python train.py --lr_mult_up=1.11 --decay_shape="linear" --doc_mask=false
MLP neurons of a small language model. Each row is named by its layer, matrix (down: output weights) and neuron, and shows model dimensions 0-127. Each number is 500 + 50 x the weight over its row's rms, rounded and kept within 0 to 999. Numbers have three digits each.
A block is one neuron, or neurons of one layer that tend to fire together. Before each block is what it responds to, as a language model described it from the Wikipedia text at the highest values.

Description: Place nouns after articles
L4.down312:461504506472577652560475611568475500478543483540508499531464485521421556538550563474478459425423560576568471454492500408490501479443422527545486475545556494471458555565486599448490469491574487533456508480519479521528545427543478549431540517418497500480522471498476582489571529528552471521553445449450446544427538537507530466543522500519585491521455531507522462454606521544468467553455
L4.down486:513584540393441464449472490517486504568462453510505543521469458569432498496499590525478499499520454521454482450529530509526545353513534406516534501491505478600478582523542576569479467492533546424471474501462555482356489516448439501462478478515496547485443467462441514379469433433526502502470541543574489464545502499446553462515589405449385412586538523507485569474436482453453532509524
L4.down560:510518393488613678416501467502430420466500584438506562496491444575544438471430485580538544369489533556424504453576588547490474534460586383514534540539488570559408476469501509403507463470498450528470491467577499541518480523489554461472529537475500531454538551418444482424558538499542479450492454450497425490583483493441474405442542542489484448542489492454550485451556468534526431558499
L4.down606:606508538552447547534506529601401535490551547503479490526545480623562414501508545582472482441497565486445510509607543451507527464539548437470540522430542536560419502510539511501504505503515453526550553462516489430435556467562552503494504567400466445418445485514518515575417456533507444523498518529550462437559534384479595402511535632543490477451543538466493476538577565493498515461454

Description: Clause-subject pronouns
L8.down110:418432539520462439479535478537447519584470424543549624571522539482452508515534480453534523631399517511562514484470520440540495622466502485533457562498519538522491405439471538438473481463447517536574441471541411480478470546563474551475421585553493504587499442490446621463461574487472517496399548518515594558431523500496469500431471513575415523462579495532527561544458481440541602554547
L8.down150:508523434491444565490444480543547447590436571480536580496522468497477542465529504511447526449525508550583495493473474467581437499457536499512559562533504409447412477515487568476492514502504511571576520534391574402482552475379489437483578535506484504518585524549546504426497558381431497481552540436499522426621454580512419546469459448482477467420520514472554437492572439573546468575523
L8.down184:497581465490496485478584584511512546459499405494548509502473503411579505516413528594568481537512539422542419486458442571527467576545606606537500375508502447515546476535426464550594479457541474454411548548488526501494510436545465519441502538468463444422590464493501516531519549539462461561549486492549467487399539528524479586557497536475476441538522547479412399571461563491469437474497
L8.down198:531478514521448506545529487435448456598553573504558542455456542581474604511461392593503522531569551472437545493521570522428442471498554393512546528498568469547511512598462525534436510538419476481487492524485462504517487571427521496629447550478394535655444431486524470471509528472384452562500484486504526537544467451520521508463441571518510435506485514531425467541514492470560440546446
L8.down247:545449450490414451500480525611509494513513550441493497427537554477467601526500665423552464482522577435458529477592437546612596543496461505473463547490494520395424561479490506601542466574538551490447567588513485414471512487469531394480436459587445529501532453399557449545536484554497478522472450450542470463379578497531478497468505598501629499485473519498552516478530555508568555542552
L8.down347:507464469530499558481495513465431422424521485554472467472456531503458481492491474553461451457531561509574493442446500554497477436497470483508527490452496533421487407605476497496551496529504494544565432480417493498487627480589386371511500422466625510645499433513559443553488468470439514523565489600443515562472506563459512500578567522568550452533447388497468458492501471523474499430497
L8.down353:561494509458573538491457536518482527576489541627448511477474446535464520412610428501515596583424570527538507534599570449480439480561530454527499454467476483540480531505489605399523526564539562430537576440476448482484547518501388434548402621550521424516555382476554559505507485513463560527460412526474519530461514503539473570504492548560448442484552456494546518485486466539463445489531
L8.down460:534479472515424483491550487422477434497486433507445532410556392476504473504608501603423533468538530473495473613553498474510449483524511505488477447498525544493520516461422539506481516541523487483524572617482414492473545507534494500487442460507452549472475391538508527474520524406446574532412481470477463537462526554427536429481445594513441503500536455504481475420440577485527341485536
L8.down631:510570431561445532459541489544437519445500503508472468526454447449475488556576471526423513385472471518518485372501423372484491539545490444545512567420514560575486444455556635479543584523487465565560564504537455574496534569468526494460475473524531461493515441540410513554637487404432480437472472529526466459534528535493468503547438552585521484415451512464543470545513455499391436421495
L8.down666:462517538464433507489517477503462414498473579564491553476436465537486407452429518502420480510566496501466513476594532538528470547529476467519519567375503558488468478584538500552514477517591515406493452499458447488552541419463532424512455480393506519542488456514606598455418471536432425504461465402468583454486468521602448506432504472526532472408446548572459546541433585572493534571588
L8.down672:595432467487598488467463582543542488515468473460593551506548485562535468515456501501499553520405465456518510460449525562471467591637488464498554412517521458491531476562540511408466507525525527467419488514544573563562448507541480444551456452512537443532526561551523550579500527481553540467451434485533387460558523512442519575521516569480471461509449474592582535521477412441423428460586
L8.down673:554373533532453461543558504564579501586452448573437541509488504542489520488540451450495421581567544501524566411442528473495502530454460452487529458519439495485535486461589552423555561441497515458501568450507446462482475579525463468453446503501553531560492562475412424481535486440533485475484537587478518553550503520494502492442513446485470586573455606507439492526564496491468492456577
L8.down680:486499510564456499490562533457485444456511389555557503445502538437451390537516509500490510380511514488570476473499458511516376517445437494562571515506425541468538454502425522536495466540502479519514498515599518555504484573557457372509444487437466504489546485533583511490512492476389513491557491568493511565527500540498447513518473550482428497596458519436440332577481445487446479402474
L8.down741:498464560468448453487460478538492484440507551547472492504384447454500524397583493468481407479598451534504566520473431525439480453536442498451525390392524408576472529499503562437461429508483493495538449500419506468508506461534548472535463569568538506521432508447529446504511605502446510548513544567505499482444504532597558577476422536520590542519580543431492532439443522559519296485484
L8.down749:539489428482617507445547508484526405477472526512528496569449412469453534446442488560409490465503411505490526458491500573574535515556548504499461427478459550553478476561454472430538433547537434502529477512561399550617458461491514376440589547505545523507505480553546506506467516506435523474475526512486549508560550498448466513531546515471450445485530509536495398470589507444439492549532
L8.down758:488517458467540624474490533432510507531436573537547543480449508493505500417536602503471484542465460441553591487562541511545441574472435544435450511511532511566408473513521388573589467548545517594490411510560513493461512541538427490541429456456478442476522498489504512531483446402538517442413495559573493545513520573524499457454488467456460560522463445450431528510557531478474404530472

Description: Empty table cells
L8.down5:482537479581492544460533462591494492511497502542616487492444467448497441470509532569476451457457492453485510413511520555502409504415462428516545520516547527397466445454522549510505515496377539566528535490473541524459420440472487498445443502488590480489553470479400472491534513549494475481521480511493517517492470476392566472479465511490516541470550438417475522446580532628517626593464
L8.down37:560481560471531503419527529500568508484523512471545464528549494479514459412490517524486542483414459409502494441479477493432484377538541520539486531448461487572414529472504503580501590621550537623491370485493523511537541501410452594448543610490427451504608484487492579559474464552490518473586471540494509531545526493561520578448484526552489519443533542437535476474448559439472392569535
L8.down71:500532580529536491508418505494525490506513522520559542598459476620544437546511438627552523464555436515523527462448488584485493386607523515450493499518577487444398412490425539474485489537480463459514503537503486450372438602500536490494541510320486502513404514541531431488561474520504490465491482463551516496566491505533463513488522610602474527386573486509442476476531523521482518416543
L8.down115:490552501487505426436462551542535551553489441509548460456608584454454510477519521541458453486473414531520426420455493468533434543510488485358449533480443499513520580522497413513447452565533446462397534413532551503514460548487580464409500541518453473583566501446580467531526536458600528562542570573462512493557509507474527470545462602528474503474548405531478553424568500627435468485523
L8.down132:439599500547459516525476579516485529387501472533483477445504407517385599492525486463470564440516458421555351478550501564555542550467522525521508476587454464455421543524514481476428531569459462573477444508458474445501506463561550546485525458544514500477417575497548504386476510561395448544533484576525512481529505483511539533485445574494563543500454490620533544462512479475432570475555
L8.down195:534445475491444560586435550570502537541484484578495537502434521565527502489602494515588562551535524489515519414553470468479464461541422562536489532419557408486460354537393534565529395505441553472475513506538523432495539542585469417467505498565572357467518629577520484415396382463557513432577481425499470504546489490450550479551502472511504497447494472466497551518504525501517456418534
L8.down209:542467445469542462482503433576449477521589555569635478440488521471588489447496559621518428497451454403574569518443528479494539494476473501452518511574530511567522468479506529532557418538584428461471449464501546478469463535498471356480457491490508514471524431483545429573562501471553478358441420389466552491582468548582578511522556540562509494470492507517523475481440580470568586582460
L8.down216:433505533488469411471538502560518505559420499408496513491479582605532462538488621522434498457501544405475478487421504524422546448537488552589519422494474593429432525521566428489551534472441530563533448517583435574600537540388549531548472383407460513495455487437556498462533538519462503463576492531479488473399541548569489490478493490503575470534604492386452482473455497457343507540490
L8.down257:542549531485515511548503489477548553456519444515559475493527448551495456546521559540498496447484515464572458451484398484455503409473515426579496466538445483493515435523483540472515391526455419524569511538553542535486482353431563500539482447498549555538500593411490513541513548325562494551456473554483488563531618469524506512506500516566374521546428548506527441484424475547518478523520
L8.down265:509530537552399514488439560454493514428535504485529501576467541566590464434579476411487501458475527518466502510577548484549473557552539521579480453486449441464420454477518434399414543444505458511514454498473567460534468523528411592399514512484528457493471491548465524456516550505575430425502473585483544540567546585475491569472588511434404538535488472560482453532461492358508469453452
L8.down286:478451459538516491533494504457519602587473465575542525433445471489478500560568474430438487549435460563424572514591526522508516564444491377559462575431520465513467542440507477505493491515572520500528434632436390487474518470498515551482479462509460551471506501466463486438639449580557477566455560469515499551608552523506512440556537486431540505515551449482464432516449453550504494575496
L8.down296:467613472564510477544532462570497521550563475484474531483461421497417504493453480566570571469465482508537455430446530472496517391419631413453511487478429471473477480582529557524463507467469537532519464478412467453421452458497463510586579456604455524458462503473469502427529425465425568410530476477578531515528549446514495501511562427505502511578530503540478458532527634397436541507543
L8.down342:467553608503398504554555473427514492459514405475530515390469460503517544494467495414506387601534523477509529544540483464532536463548495593509515478505454566463451491490477562450510555461445408494549541556455524502462579437463540489522470552445620577579377486475585449482508414472538620534415470613539570425531539408526379470486505479442498473488500464458500527506449602390553584459478
L8.down348:464465482543406525403451464606581564434506424538512494514516488571553560477581487494534557492500500537497445522498571591462487529404480451455514538577620522481521547443491542494478463498493498502485466561581572482486571589515498609550527442555494453434565544452542436493565524469548506511522480523379586609478475485487498506508454603537555542442505476486606541472426449431336496530549
L8.down359:525473452501455573434520515548444523481511492509487493507506411492583501505600431560450455529448504531432458517535407546456540479479585490495548562545498463589450595442481471485529442543511474462532471555556522468533484461538508510438484539290533536426487521523492563552461501450463559513570465479405499573561466457423501498530496538598474439558539543517554492414552542556542382489480
L8.down590:465489512501474572439517534463461526489537559523522424592475437404462488544473464494505459556422554486483488532529532517442491468498432495534444524420443468575499506524564563513457501449381440439518485543472552471648410507538479495591478575553522516481460497441480473443545554557555526501575503400496439470490441512497472455539507592586585481553557538452535510453409524532543529577531

Description: Anaphoric clause subjects
L4.down73:562393475526508540542576540520518483509503443499477452517515443500425490591575483601512414555460617582498598509475488429427546495458408519513507525470548451412443575561486525369555460621448497536456460452484547489554529480434544493456495521559480576530500473534451490532535444480472516518464471470469512514601515542504443511464462428395400493507539437516511550571565488481509551423526
L4.down229:484426483551498465531537458481470530551410529477543504386532480454614583457525462527476441462541462503454487484545525533574515449513536466536469474608501558442470481520410452447527472451438496353402449477578553503402577507466486467428453431433560491534494370417551556494467415608544455544517559460428476488547448492490559545553528660472514519481564470525561426493524476498545547487515
L4.down423:516533450558493513512511575444504442465385505439545422513492502450485461482433498449436567626530524542559460516558493518510558423466513491561581513550464551595584524553463473549516512519486529492525531520498537487499549577429525483501455530569530593466643584479546525384522542500578460480526380473413493524514438408513498500515473480401581506489416444527464526457513661508501488521482
L4.down525:517492482511518558553387506539521538489510494479471598555563507414544399536505497431399564573518590426488500475506491500466447440543489431483549542463645470491512590395557535453525509555564518376473474460411546519447519482505626505522508519475538454606581470422560475500486593533537424444417505444457562537483465475510406517536511485464546458429496588513499556558519495503421538441502

Description: Indefinite article "a"
L8.down60:483497474548466492510425533416457490539472549524487528577356469512426476458489568441434536477500585519584449444563515381477540397553528501555521482467460465561536534474534475469452480512469510468479568492459420563462495434470536500486508490531547500573474555500512503479497386562472499532562472530485522528517550487457550511517601586542469403490487444517514508465565568472475563534450
L8.down117:544478533511495530412484526502520448515429493519497583504544462584493523525491447462533487476446510509457497441499545528499529540411496546495528549524540509417453479480424529534519354647487555584551457567501519548565425503432429545472547490459489457514608502498545487451428559575553484494494472461519486507455529469455548455528508516486495470507479520571525414539484478530537491413501
L8.down123:430464582565387504568495410462528457482460486546500404440525558400554557499557425481482479499498405569534543433493458469433435544556595582515483506482523515458484585464468445553446435511533561481482497496493505461442649541441469584533519481532466614445578549493440485478457496500532513523450437537495560586442518534518479633482473513471538548553501540495486443458440538511448502505566
L8.down127:524399581545527461511469551469454606386490481473597593451532412556576487457522519500492450488539456557566488498487465557528479556453521500446531428466530534460551543527513508526520516538483425542458501512422453485563498374552467492463552507330495420466474492565567531535542506565495494463561434547502456547382529438530491539543450485490572578436418530503576535574404562514529464554500
L8.down358:414538568539492441476384452457422539550473520568530543494441474602528587403511598527554621418468405546452568492522522498575511400517494471555516493541501519493503425512524489553564479495470500468469477492377468493563492503508587486501516516469489549543462544537501498507508491496475455460531444490534426566473484443509533434455547595581570550431443512410579448429507503513549601517528
L8.down372:561457491496589492390495515571474574414544583483521482513394493520433433470455587534436487477488578436531553559490574460547492532501473539454389447499494565539478588537466513546523465536443510502533522496532499501572499463453566456502415423450524451477422536594562557440548502467441526504507566523406490504544519504558483433517513503574529413468496487480585561500618429474556495566433
L8.down386:398342565490552528480491431481466459514429496505480557535499523565512528552549462544584458548504536532492525417513514501488518450478538417404463381474573470493525457480529591450510514479539419563490543568519365568550479529492473528467434553506613535490481593579489412459590461497506555489509488546562468581515425497415538464457512566488460661543529517505450426529475571551474474477466
L8.down389:422472571552478500493614526486556521585397506433527526518487529548555496536478355562595500425470506461552571482563536505516544460540419551530549511456428616459554498521444553517561494499513486521529497584494419524467506642508554494450381484437437508540440568510562550461511503442491439499513469514480447513391482516511424464468527427539508487437464482546431557498489581444492585432430
L8.down394:407478506488604576482548438405601492449430469530558501522475501553484461486637441511438401489468479534575439570471471524512435512511506613520556568474547562459511418592427436610503500494465480517502469505535468403569479578501517440496434489494500555441505521434502609459492425527497421616519511514493465443523395468452438418539533591455555535530523459464531473566453525535482484511500
L8.down408:544503533504397519512505427561476547521464488491510493468402455447527467522602550407561506559492541509423453554554481493550442462432494535525486442518504536456471479468571575429502548494414541414451425527514508467572390525598449562478492489499413464459471618579583559520540518559588547556559501520588484428518458487531472520457559576520412552522538611507453446458555477441505477532449
L8.down491:560407472505462500485548540494488483436469555513502493530462429457566548471524515452449540491556448494496544451491499490419479544529466506405591453541568572565452449473493581515479438466439427489474506594590511509605481544608457509616534572434515500497515543516533494553449425543450480454654494446476544474562525447440503587492564563498451471417491519439507572456460566420524560568546
L8.down520:514520523419594537471474438538475523491505503526440554535433493422473562517478413448571506495452466524566557565470531565593608587498529495559546475443580523507423530564426619435518507544506446533538526555452492501486489540480578510531486500477424492550487520491561448472567454458444466588435473452497423489537520511457537471513434517492505595547579464476515444550483556515528447484400
L8.down531:434431503457508491509565450542441563458452508474572483533510481438482491570598404600478506471531444559455561528446530472590420442494549571477503518454576518464415482530518517452456453491389596530531439535512489460496443482441529560448545535325503526477497448436430617483556461549517492463504531539483474470560462571554419522543493472522486482460419496477580415610467459561577428480513
L8.down569:497534476469418484436509495490649453517461483520553470566527567528510393481521500412581518426504438446476460469459551526348455517422532533552540464435503493484549478613457521467461535543453466478529456544534420617540523470453503533438551533474502482521516503498516522490511521574539541432550518486441518451398519448470525466462527633460448543566548448539470480534511525396519489633557
L8.down652:460410501536502427466398442458387526503539499452510546541484499513509531580499415480496598462467460508515551549502479493421526507517546587413485479524551468487496602467569515405518475451530451503541528482498584427508490490580497449437540472471460459492558446424445424452528481445598423558431403559498555438531569479604515540500449516487580483510525486490463550592498610497468388473540
L8.down754:472350436487521588482442489484475507459571544545422540554408617501485446523440502463497409519440502567480532529441494519541452520544551518512545449504607575466516438527541487547550452416468444549559483441579555579499505471536475484490581563517526481549435475445537539535558548474482521546499483458460476499414427488509467491490521512512563528417490493478523590515571522447520388503465

Description: Noun-phrase start tokens
L3.down405:415437454519523452516409572552452532431494538537528565555472510531484487529523543478502470512512506495488449492514549393514429437524590555582459433522537548507497597540487520478511484417447402419469496504466475466470563461538555456464392513547434456472486532493438398492516584632506479543516597531480473460487463475559507527461484479405490495600469495499586495535478617434396552469421

Description: Decimal points in numbers
L3.down376:462578542499566537480560467605511525498576552495515486403427438484534560488498531532575504519485468518504481438540445465490529397545494490457519545470466631564466543410441521479468418579501536405448483489524573507447435502430513443450548467544498485398507484540573512533589503533476468400544503451498588532519529479443440456439625432454521563551473499540495548380530523415517566504544

Description: Blank table cells and spacers
L3.down585:443466490397568548456476471526457468483505474554525517619468581594521509519531484479472569411484432513492484474510441452551564578466545555557459526597498561560417555467447464424502496489585499458556589475505573453521581513483454609519509483424475515502569426449545482474551573415525549482521526510654454479526547447488586446499481484482495616494482571442503517517501471421584455528534

Description: Separators inside numbers
L4.down258:518609473521488412421522450544478482522506499460481469548526501576480489532472500566454494531533462414543479537505487598458540476436408545523536494463530568657510551583438589530499400407573474509490480476501576514526520470573557564467496511521483465454519429473564441553398457481476518398484519579487492446532462417462468482431526590462500585521545433472595592419483504524563526463601
L4.down358:593508537500483442519528382520470476581498516467503502540452480560510492545466509576488529443506598444391523486512504401467502477446502531413507483457505480518407526399475585528478472538417523465429455449381563514514529484506499530497550517501522530474485429490484613441490469552498483442486489534538453461493517538537474549508644392534538496577501544637529478505487508541455537506546
L4.down408:480526556462446525426621453544582469493520479498524483494383473532465547527570498486597577492465559474554494483500371547490517423482552576578437551469524554487531520504467468501533537562552518512563494470500459570497392471502531602496538473523455511529475482428483545481396560485534518532556470427429486484486427439562574531496458438499569561537532515538369559541563423464533470536446
L4.down661:471580462532538482483512504507588529504495560521624527446530503512534428561564499548568541549528416456558536433418475553584532556497425529517479539519518521517462452519432490494555469458505543450471483499472494668529510422491474456479468519416472599418557491564468528474451580420479452452453468494519416525448577470531477437468478602596497552523507464457451435469493449487463493474484

Description: Relative pronouns and word endings
L3.down359:533459538528510466483566497448492560484479557468432454632461423498575540493431469548491442425510432486549534530537560386510447458483522413526490492620522528561535452444498461544494453465520520489535546422505601493516575454504522535527489460556463531499569535447566567501456470492535529553590574482497468522536512462487603580408516469468434453482473478493485389510478462507508522449542

Description: Mid-number separators
L8.down88:556483636499467559451545484539519475517409554511543485551487520502481589468462431483483613425558459467515442449660509442515472424444441605515477525467569554431453495385506435501446445544469590445489450430543531520541503538472493495404514507510442561488509509501459574488479523520491453478523422471558516515534455489562468512542468467522497475466564508469403452472486545550477449491490
L8.down122:528516442467443569567496474504559585496557461483525502527418464508531514513520527457508523452505474520455559568505462545412528481473504533461498481506536453485471565518526522448523536456507491521439544497510514526503474449507574393528523494433556505533528546549502480464496532462501518583488534459581414513405423441413444494496482579491503559609559574389517515538529523527530521437549
L8.down129:556478469515483477510642470502491508465518472438463499471419379530462479509440546383539534459518506498471476615427519534451535470407559580579503494526451534401470620448478576463509463541466527601484569492496411494457479456508539528498493511439542532639546507493430573539529553436489433449593535466415549547526432499445521528487442418537457589500530451386542581495460581555516524505519
L8.down196:413478473525523531504499557552500487527476527538553576520528465345520465580530510567481451425472540494370575495573509570502555457610452449491466469475547496477516480452555493498489562534406533552520543639500553555503352476451447501547487468573506515500430474488536459547474430427563546555440493471490492484488540461512395551498524446606552498530462507485486587535394551548473523466532
L8.down199:573450550450574599492545545563568643448500426477505450611466495456540547577519476495546486495419529540471455553518508450579469503497436441547516522509543540474491515435492533378526573563543505447551578462530530403489542487522444458434485438520620508474460461532497491537471577452519489508545481454548477501603527561486596578515480546551458477524527412452406496468540445502486536521543
L8.down236:319531539528519431436560547482407441503602531567522472548564492474555465527498569476520515471395447568602459433576546466449512492458580514532578434506532460515480485583600477361524502598483537447546530494525535485443522457555456599483588516475425470573493494512432507500518528445489556509520553574506437496423454419482443489498476555584519482508469522496525463494488565466530561588502
L8.down262:507471631448529477507575424601484518538463426457476424557466533444518445411571490461524538481442462599523479510541450559530551412516405476485458485487419450454592468497527604523506511482514510443414622498551508486554456505487417471554472576540463490472488542483612521569461463490415421530513500514467454537494562497521535616492561475560480450520492568531526555521486516503543480484555
L8.down323:570509524553448572487481552442509581472487527549507566510499418558430517419523494581531543494526545443551511504443551576558588536434498425467375581565491468477505500511454553412581517506553463470404497528416591520593553461529592455531473447488506485459461474442425447564445582555554543505535509467523403494463502555498527533532487573547588555554639491471468487440436483418476484426503
L8.down329:502463515557492457435510446611431464504519448553442526566486518512463539572479652499578532481408500432450570531500401549478551461529625445477570538437443424483490477538457542493468556534528563475473414621435496506476547506462477579514488486488409543489422532530543458399487517452539492551608451489581501477470466549579423450514437484483457365610463517441483601452479540476502421497504
L8.down349:443463535490459474508490503488580599552465466510525480489541503420595528456457562423515440496477529410544536457366518537547530500492510480464533474615566425524518504523521453461539527512560485488453461532511433518562573559613554561489469556384455480474499547445499504551533609498465481546499437554438535517547414464643540514560491576421531497500610456519551527542414475539434476494540
L8.down352:578478498634424467510516538598568537575474449525579477469461521568419493551538389631467470528496470473532564474531365538496590513569508461522444440523502532518519474573494523444490531486465532536495557479558607506516525502469469498464531535364468544650496524366557449505528481472542481519545567463486533540558498453589475507431501469498509526471471460424520524440492463481577518564425
L8.down433:509489412434464532494450517464518580471523530480560535405492466534427379433461558499545530487456496498548475496439529574602441499429502480514447483533519568601459526539469494549537448484494567525548598536505538553460577560542448523528470522441386489472431545504576585427575420519381408539492561566451464481492520559555418519482480522562437551547524520489625545488473478476487446497621
L8.down514:564527397502440472443420532511457494517481448430486558536504477471575513551470441480479468487523552425512470557512504577524534531512548495440538551555494562525503551437457502501563450452509596483584460603526505497461464582489523366518522542497471567515495547503438439535565474587448593517469491423423572530501486482445552450561379508450599530633562527518455578496462428461581557463467
L8.down572:577524521493541473504542454493475412519540473426554436480582478485529582498497504413436495468464550462462558509491548403553579487523542512512519545493566466503518546438401512438462464437480588423519522524446477463461535507486525544426476489515497476448548549520422463511468569421561410490624516530476462522508406429515541515496478498598540553483532486555418525450544414581468522529583
L8.down641:499480490494522599488479537590473463566433556468615470491561467422502531533434529461572486475542492412475520577562509558561482406498550539565488531522484428521525471417506512560473492510489448479549457458585575450457545489417497525522403481589548511501401439476436419564431439520514436526525516512445440483555545500621500476600465426596519439532495532503441487498538595539491409533404
L8.down671:519520524480430448450524398469414459390537548499475458536488412540576488464564578620602452555520525529507468607546522441434539496390505478521480392481480503544527565469457485599583599533492465448536567534492463546550458569455406525480502510457388564442550525395543428463564558504534573570470465496561520500508545550473431435611475474522487526551476457506427519476507518471501461552521